{
  "n_layer": 14,
  "d_model": 160,
  "n_head": 2,
  "n_kv_head": 2,
  "head_dim": 64,
  "d_mlp": 320,
  "vocab_size": 9650,
  "activation": "gelu",
  "norm": "layernorm",
  "norm_place": "pre",
  "norm_eps": 1e-05,
  "positions": "alibi",
  "qk_norm": false,
  "attn_scale": 0.125,
  "bias": "none",
  "tie_embeddings": true,
  "parallel_block": false,
  "init": "normal",
  "init_std_qkv": 0.0181,
  "init_std_o": 0.00342,
  "init_std_up": 0.0181,
  "init_std_down": 0.00342,
  "optimizer": "muon_variant",
  "lr": 0.00846,
  "lr_mult_o": 4.0,
  "lr_mult_down": 2.0,
  "beta1": 0.93,
  "lr_head": 0.00894,
  "grad_clip": 1.0,
  "warmup_steps": 200,
  "schedule": "wsd",
  "decay_fraction": 0.66,
  "decay_shape": "linear",
  "final_lr_fraction": 0.1,
  "batch_tokens": [32768, 65536, 131072],
  "seq_len": 256,
  "doc_mask": false,
  "train_tokens": 330000000,
  "steps": 4646,
  "dataset": "wikipedia_en"
}
MLP neurons of a small language model. Each row is named by its layer, matrix (up: input weights; down: output weights) and neuron, and shows model dimensions 0-159. Each number is 128 + 32 x the weight over its row's rms, rounded and kept within 0 to 255. Numbers have three digits each.
After each neuron's rows, "fires in" lists the words (lower case) most often at its 100 highest values on Wikipedia text that the model never trained on.

L2.up234:217097093112125157131116154089140100149156170131123099144061131117149140092122122087086123106153111090152093081189127136102069151167148115131112173121146104106139144072124126151173157136150122145221121165117118148114086124177081135127095158097151124161109182156186097108123133141149108131139109150137118087108128222151110152128082048149166098055167096161160206155132071111154085084102095131181121119103097129129066126127113161112103155128119090134109099150172143091150166109178113
L2.down234:148093173121098181141103152078170119139117129144100105156116137140181122107089121052140092145109048164053123133105131134102144083111109132177134140096105049064104105162119138169088143150150190168160141119061098130141143161131154160113138092137104124162149108171120078109103161152148111096156183127123135099125084148125130132157194146112171182106121157124130152097171038126140122089124079095118146132139123163083062167111105206143108145083130102128131121124112160172183196119152118
fires in: "both", "several", "various", "these", "few"

L2.up9:123108128104132117176150113165127166139067115165141115090118130123105053126111111111140146111081177113107112159150171155112146120180090180137100181134176172129143172150133160149128107121104156106148143157139138190147148134118139059131078110093145090096152075083126118190203124138110129124152163123146143150064094144057123088136191116107146146149109110122140070071164157135116057149139089140121143164151095156127151148134106126250111134070130079117152123026135130130148131152105144
L2.down9:198116090127088198056115086119097135143127104139104124114159153183120109128131170199035112121038134081127122166102100186103109119056128107087086199120116078126153141147103111148145099143164102129105170138140169158112176164098103130145158181128161145143158172125134075145087102087129186113101165197121103135166176148129133128108162107138127102129106106139137098131089155162144155105115122134119168169147150130121068119112176128096122090123125053157151128106127129059115159140127166
fires in: "in", "out", "at"

L2.up80:169101147095095184124121114126085122102134102145083073106088097119115202144166143112137170134095202124056124130146188101120107100118092103107121092145135096111164107155134125156168082106119043207105182106081153133133179148121125155138198105137200188120158165146082142167157139074126131174113186104146094128103131055152155160142107111104141108089128135148170152121084161102103150149173095124141093112062130146091122146109121118133129138153056134113152174110133186109103108168125130
L2.down80:130116113173141174146163133135100127122160093149099109157125122097126128139105105091126142139092130102082095099119157086093123088121106069158098101109164135167122117111086167112086076105188148162118140163083122115214151154144128145110136133163209111106139093065158086113151183169132111082131143163139113168117090132163063193184128139140073127093104143140181175160142046145166161107093106139197088132081121105097102109134167088172174181150138158143163099106126147123139095179067126
fires in: "in", "women", "collection", "area", "world"

L2.up265:130136189142116125150112132113153123167153095103178096106089103104128095126148143188160114100109122122090191109096153116110042129221121104162106092100086077128138153136114184102116093151137121096075069104111160182091110148161091176107173174081127150110085061140133125095147128091142125123124111168107142124135130095178172135161119109135124143149123098075165106123113113106099139157199094128150104142129128095145111171154144172208140092118116087126094185104228155155181148120096160
L2.down265:160104119092210130109152135131089116151158138107118140095095132133082126169125084076158114129166136156100082141170083162141147147112146046129164152108120130104125135119060119151144121115080086113113097171137158166115083195152127204148089083135123092167137158141107097098167106051191127069152175153081121114152157119138073136141079114149163173081106141112115084103122193126154049180146178177154153118149159131148154085112127103149153148130092084126178103117122145125141129075168140
fires in: "by", "at", "received", "from", "to", "served"

L2.up55:115043142190147160140125173098117121073146098088130126096054129138124129140083134172141183149126197106130111099171115144184165166162108167149138140091126121142095128191094113161130083096142116125160106176105113124070170125110130168118089122119145109114103150099138099103060137136149067117083127147107110132154176138092102128124095075169099148178150072238094130149101159101140134175141077078108135137166122130118067142181112131141114126156148100135168099137093168211155132121105132
L2.down55:179122205126085143142131143129192127112121181110170171151141137195141106162088139172097119189146114151090091132154097123135155153062109125130128078087092133127117157086095132120106158174112155151095187109141086147144078124106122160115121134070068079101177065186180126101123139171144172091112123133117162126136103101088111088113075151080122139176104208132106131156160094115139082081154120102059156115123123117134134162143111150124054121133160145139151145159125093199163104159137082
fires in: "it", "co"

L4.up138:135182148092114185132185091151091172105070126085133081110113156121140095149124111147157110106096103118126078097145141142123110082136212129171070140096151112131176116193129084117121084110061089135149206128159156130070162105068175138109137119129134196086162111122190132125129075171132068120129206138180171199150114158093175150165128128109104117156118125141126135106111124129123148139100085163144091133131097115094149157139138151076118140135134139104118049061163153112123162107137120
L4.down138:136118079099135174160159112095165160098100118106172156154155100034139129110160154165129164084107106123120100131124118160170095137112146106150080151109148100065111141137131203051108102111111124164135216073108095178090143068126174123139185064130195144107130093153153116168101101139145115109122116079122212118109115138171122115141094129141143142175102157110111136044120126143086156106147062137120140133113138151112124177108104085127167130138161166119134139166109129111189168185117083
fires in: "at", "expedition", "party", "exposure", "politician"

L6.up73:077161081079098162140110078126110152148142149111107092041106083162086172084105155192154093112169095046179162148127164154146179103106089113122133177113108129193106163118095175093181119120087114147127124156162119096166116119104117128124109086147171126165142121202162152071144111113141160100180138094097126147151142099167117066159120095151112124167094084124099126081121150159145063144162091097147142212152112072124145139159134131158109132149078166146132122097110156135105095160104133
L6.down73:165113148098178130133188125125163174182097115139109144033158091130145133122173116098136147161073110133154095216087122174109106144132142148095123124075126132131123094148103091081152097105115148099138173106119137109154162157115143082088117137161142142178139136140144149157093084153108159055151132157118152133091115162120114097170089189181084124110209120115062136122138138151130129181119139094099111120158112116132061138069109148131170134136127132119159046185123138117093114204081064
fires in: "in", "to", "taken"

L2.up162:092139156109135176120130107084128114132118124164174106135107192130100129083092109132124100202127128153174167118153169123136164059083077121181155110135116153103061157153134181105041146102125069172110107068106152160106088123142046116087183135195112151115112167055155134128108187147117082147123088172122095131112108128131143168133150160087149104101102135149127088125167164142146155116175135184129151109148097085124111161135155144128101150078087174105111111106149158201137112089164112
L2.down162:116079123084125090033169094153145136099167105150116138157171107125178149140152148116110127165150168125132045107117088170128166141207159122085116130113137089165151129115082145144141158166098130104131133147105150138090147117090128092141148170125137082095169051187067122126158125176140116132139139136048128125180088133136102165079144142115099151162173199108086171136195132088159167143153120142069093128134119143196105108099075144114163104095120097157131178132100121103119100150089087
fires in: "also", "later", "again", "while", "immediately"

L2.up75:164074157135156128132166097131110208085094079112114112122082110132118114091039124100165128118140165139076128088147105142133119102165101152107092160139199161137155139181133127133179105101072109160143114142094115099109173126127143169113120130097162096128117193115185091132117144112144108111091109149061083206127117167139099087090184102120177090109112066070122130128147128130110095133192080169125160095138107132128157131094188103154140128122062134188112129090176129145066111177101115
L2.down75:157123096148130166081084123146136142149116131130070124121117124126120101106149096137147081118115105135119124122035143204077112087130108071118152165143242111146111133146130106100119119102154154133109131115104105099140137129159123245185165118149190148160161140137106083159061089142113138086158099078117111100165176143098102144157145189156078071108122140133112134135118111164074123188120140179123107129182151170125118104085144076180141113109136147173124134108159158160055135133140099
fires in: "in"

L4.up129:111118156105117156106109103101187129132140115179151109151136171069165114149127132198075168163084102123149160079105099099115096133111169146179143139121128115100120111135146119162087148156108114189144160093110065169160117139130052129062095057133123166109099128114119106127099089106119104155124120138154132186138118133135144172164136151103174112148177145125063086120083165144137087175115121112077157136108125098058116182061111114184105154127164079163153107116222132098117192093169146
L4.down129:145119121154161186106183121072057116063142184109183096125128158163125126114100114162097079189078075103070136125112147155131180167142092106150131151166124118125104130073165125077113125124104050117087089133129127186092132151118173152110118137097165203191127152146093139136181170123091155125120150140105080206150164139116123112111099133147149092167128130074144135103148141129159126112142157109133190149118120131143092178096156129033097141173111114135150090096152106132071139113086137
fires in: "by", "until", "during", "before", "under", "at"

L8.up19:143069116131099123076173191145120160143036104149142088149112135100128117099132096093151121124094182134154107135098102112140124125106091119137176102152109110130131121140159184115118157107102145122139120077090100140101057196122142085109140080128181126180170152139174094070174194121107119190089152110182166123169178166186134152123088113083132075064134121123138118100175075158105129149115084158133133124106151070154060186132121149118099159133089147095144121130164095188100117101108154
L8.down19:130157125169043185130155144135159148079151134108038098138156097152123096118119136079107145140145090146119191180163121175097111133082149128091145145126146160128104128164146146144082127162145131134134139132150147199082130200100076100124116138126150125130079125117198079169119149171120135090190176118137133200115100171110156158110131096095104183106141172090134167123137099107093187083087116103071134102099107144101112098069108127131105146133146113159174175113085085100165121155074074
fires in: "two", "several", "most", "more", "many", "three"

L4.up2:144160065155121141089122088058154076121202147116072109125125123110098073149089176154119135120174093122142136117116175104129128122169138151173088046150138100098105113132114174131135135165141176162099111069063106102106097120138140081128157115130104151115174151091057152079125150135122109127055080074116139102138159148131168139146185081153138121084160159149165151180128044123161131168131175164075131128135146128154162157148149123152139182126086172103157108098175144149147175097149098
L4.down2:153163122112147179091123136127144180140134099137136099110150093155071118050198147126161072124157165158115095166164056136077145102153113141079150119162119136136159136101093083094162110186105147102147129132160141156062110145118125107125100131151125066102101103184135158105084106155170099105125151136151116107095160174127147137100189106147121139161146149138167208125097105073146171151123118127100082143142092096151087134079196142162105110114120086158224123164088128078168111099063112
fires in: "and", "also"

L6.up54:131127031120145083117163082138125160116143072107139133106089109151086120183135126040116157118119127113155165141129151176111107124133121179119144059159181130099099141111171161152108092048140146109165173118069145161072140124146150049155119161122113137177125064098122129092135131107106130157136088158174125147100125176120070126073099118126150136099134132144143138129129114181127123125110105127051100151175087132208081116186136160173102143116089149180120146137152170157139185100170143
L6.down54:119137135123157167077083193053129114116143148125056146143126063099136130179111139149122095154100106102074170118121118138113109130112118135163116110089112089112094136177106189159104111081123176168216136152062142101106122145053136139061122116090163158139137150117111109117148166135088152138161161170147132120147171223130133133112143117120151087122179118168122165134160058100144144147141119127099137157110198130139033116122058127158123166124140153124137092135107135123111183117169076
fires in: "of", "other", "100", "few", "many", "several"

L11.up93:126145049121103163107115118103074108161162106156135126137127144129077045134133178121095089116143148185131086092091217190136146159117108108155202052141080148175075116130135131194149142114128117101092095107145145138119122082133137126130089160135178080102188183083126064159102062130135110112103142119110136124101129161125129117181144085162171146162152100102147101119172116074124093076134155135156164058182118157149108135142145131081106128148157089128136117101148099077095136149117150
L11.down93:125105139177126142155134098153070079139141109102032122106089081125150116150124157081153053133110093151155087105081136147130109108145133096114154122117116136134118115147114131096164065153128124106172144159115163109136169112094146162157113147132134129208048089137167191138141061105153126070139093141168050075088129147200093157122187125150152126157109100107108073158141163200122146119147163152097144128135151095140125142137166096127147123127163096091170164155163154131191096179074118
fires in: "in"

L8.up291:109194189111138120123132176115153121113111134143133103139121106160132141125127163125146157097192130149184183153161143134097182135073192145148151136140126112121115201141176152148092083078123091171139127127072127129102131114154121135148082158165213133090152140121096180105139115090103054093162102094182157125124134041092072145070118122179137106126168128124160167073096030120132161111120130178099087113150151121170139132151171117085132113129097087087153101102125127108164170147146096
L8.down291:157201135138103143130164145142141163154171089120127085080111098165103103056116182173159126119083141138142087078149082128115128082189148149058099131092165100113111090128060123111194152093091121167165106127142163138166140094114115093155167088076086150147132124147117110176141126142089050124091142158126116126085095135131093137138094134145109161092160139151123164108217178105106126157132157079164170102133118129112075218151181117102092143138089131118137155142098162128129095158178138
fires in: "and", "or", "then", "dst"

L2.up54:138228133139167164111083065099090107111103140070090161140130060107109156115110216109164122111124132107111089114172122122090108071138119145108104122121135131094159106164121178106115175177149133168092133096147157136087172154107177179096087179170152116118137107103081148078133117152101133100148119239135140123176120149136148141095119094157165123101136080142129112129159102143073142192133162092098157092109117105146151154111139113101098165108143146121118199154110216118128128082118098
L2.down54:116135164137128076137141152174200069106152128143158063097094077164132077067157090114135119128123107198148083156165177144113108100171194075136157153089115116139115095056114144154150073093097149164154124111101134076148124126102079136138159088126148143152159112154127149105115143110156078091141125113124152125120107143133108144178095188133140103086130162143139142144091154070121188172120091188056177147120084148187094078161166177140137107134121089109157082179100155133140152112107163
fires in: "only", "well", "has", "appearances", "also"

L2.up26:106102115117087102106130139111110171152157110099126123126119145101154160120132098072146125121113165142090126108142169163145124123174120093097141095077129092157111144121185150168135148095190167164202188154198116112139101069091161115074154110094156075158159112133138077070168147160127200118088147103084162175147126127125103111153109097156183146131102162058143055082147077134096144078145104161193101119086129186115135117123108179138161113152152148052110098135101092117161126097170143
L2.down26:133108164113117105102163068096142167169126085128134170140120154082110159149122180147121157134108117178102082071149087134157163114133105132117130138091103103116145132088140130135126144115119077114105185118134080175116053118055108160110151200116105121188118101189155056085147139079166110141135134117113166178170092111129126133156179195118152149096090197146077057136119103082085116100166199131143103106126102133179125160116122091156164141128136140081183099152119088148168093160127167
fires in: "at"

L2.up316:154138155102097109110111113103146129084096159093117105205124133104128136151144085140091159121158143201096133086144104056131073159083065135097112120114107089102108145148162215129134095113102100154153045135144103142140119216146201202106154176044195115114127161139127181095123109121112116108130138093131085154159117127142151156121118096124159121108141179094095061098117119077186122118151121113138113172112168078098094104134097110125096125148146159144112108185145100114161114152087137
L2.down316:154122168143142169091117105182085062089155107139152184159125181134168157138140139148124113085130120141107105177134146109142120138136120137086129125160180134138103133163076140110110183164076087099148111072166176121136107123167197142104109064140151150090112113114121185167058166122139065117091117092135109146120126101121124044177065112151070091183052107155102137145088154111180101133194115098123097162112095118123174132100140137150149175148166116142081133124129138141156137140043133
fires in: "on", "along", "under", "after", "until", "before"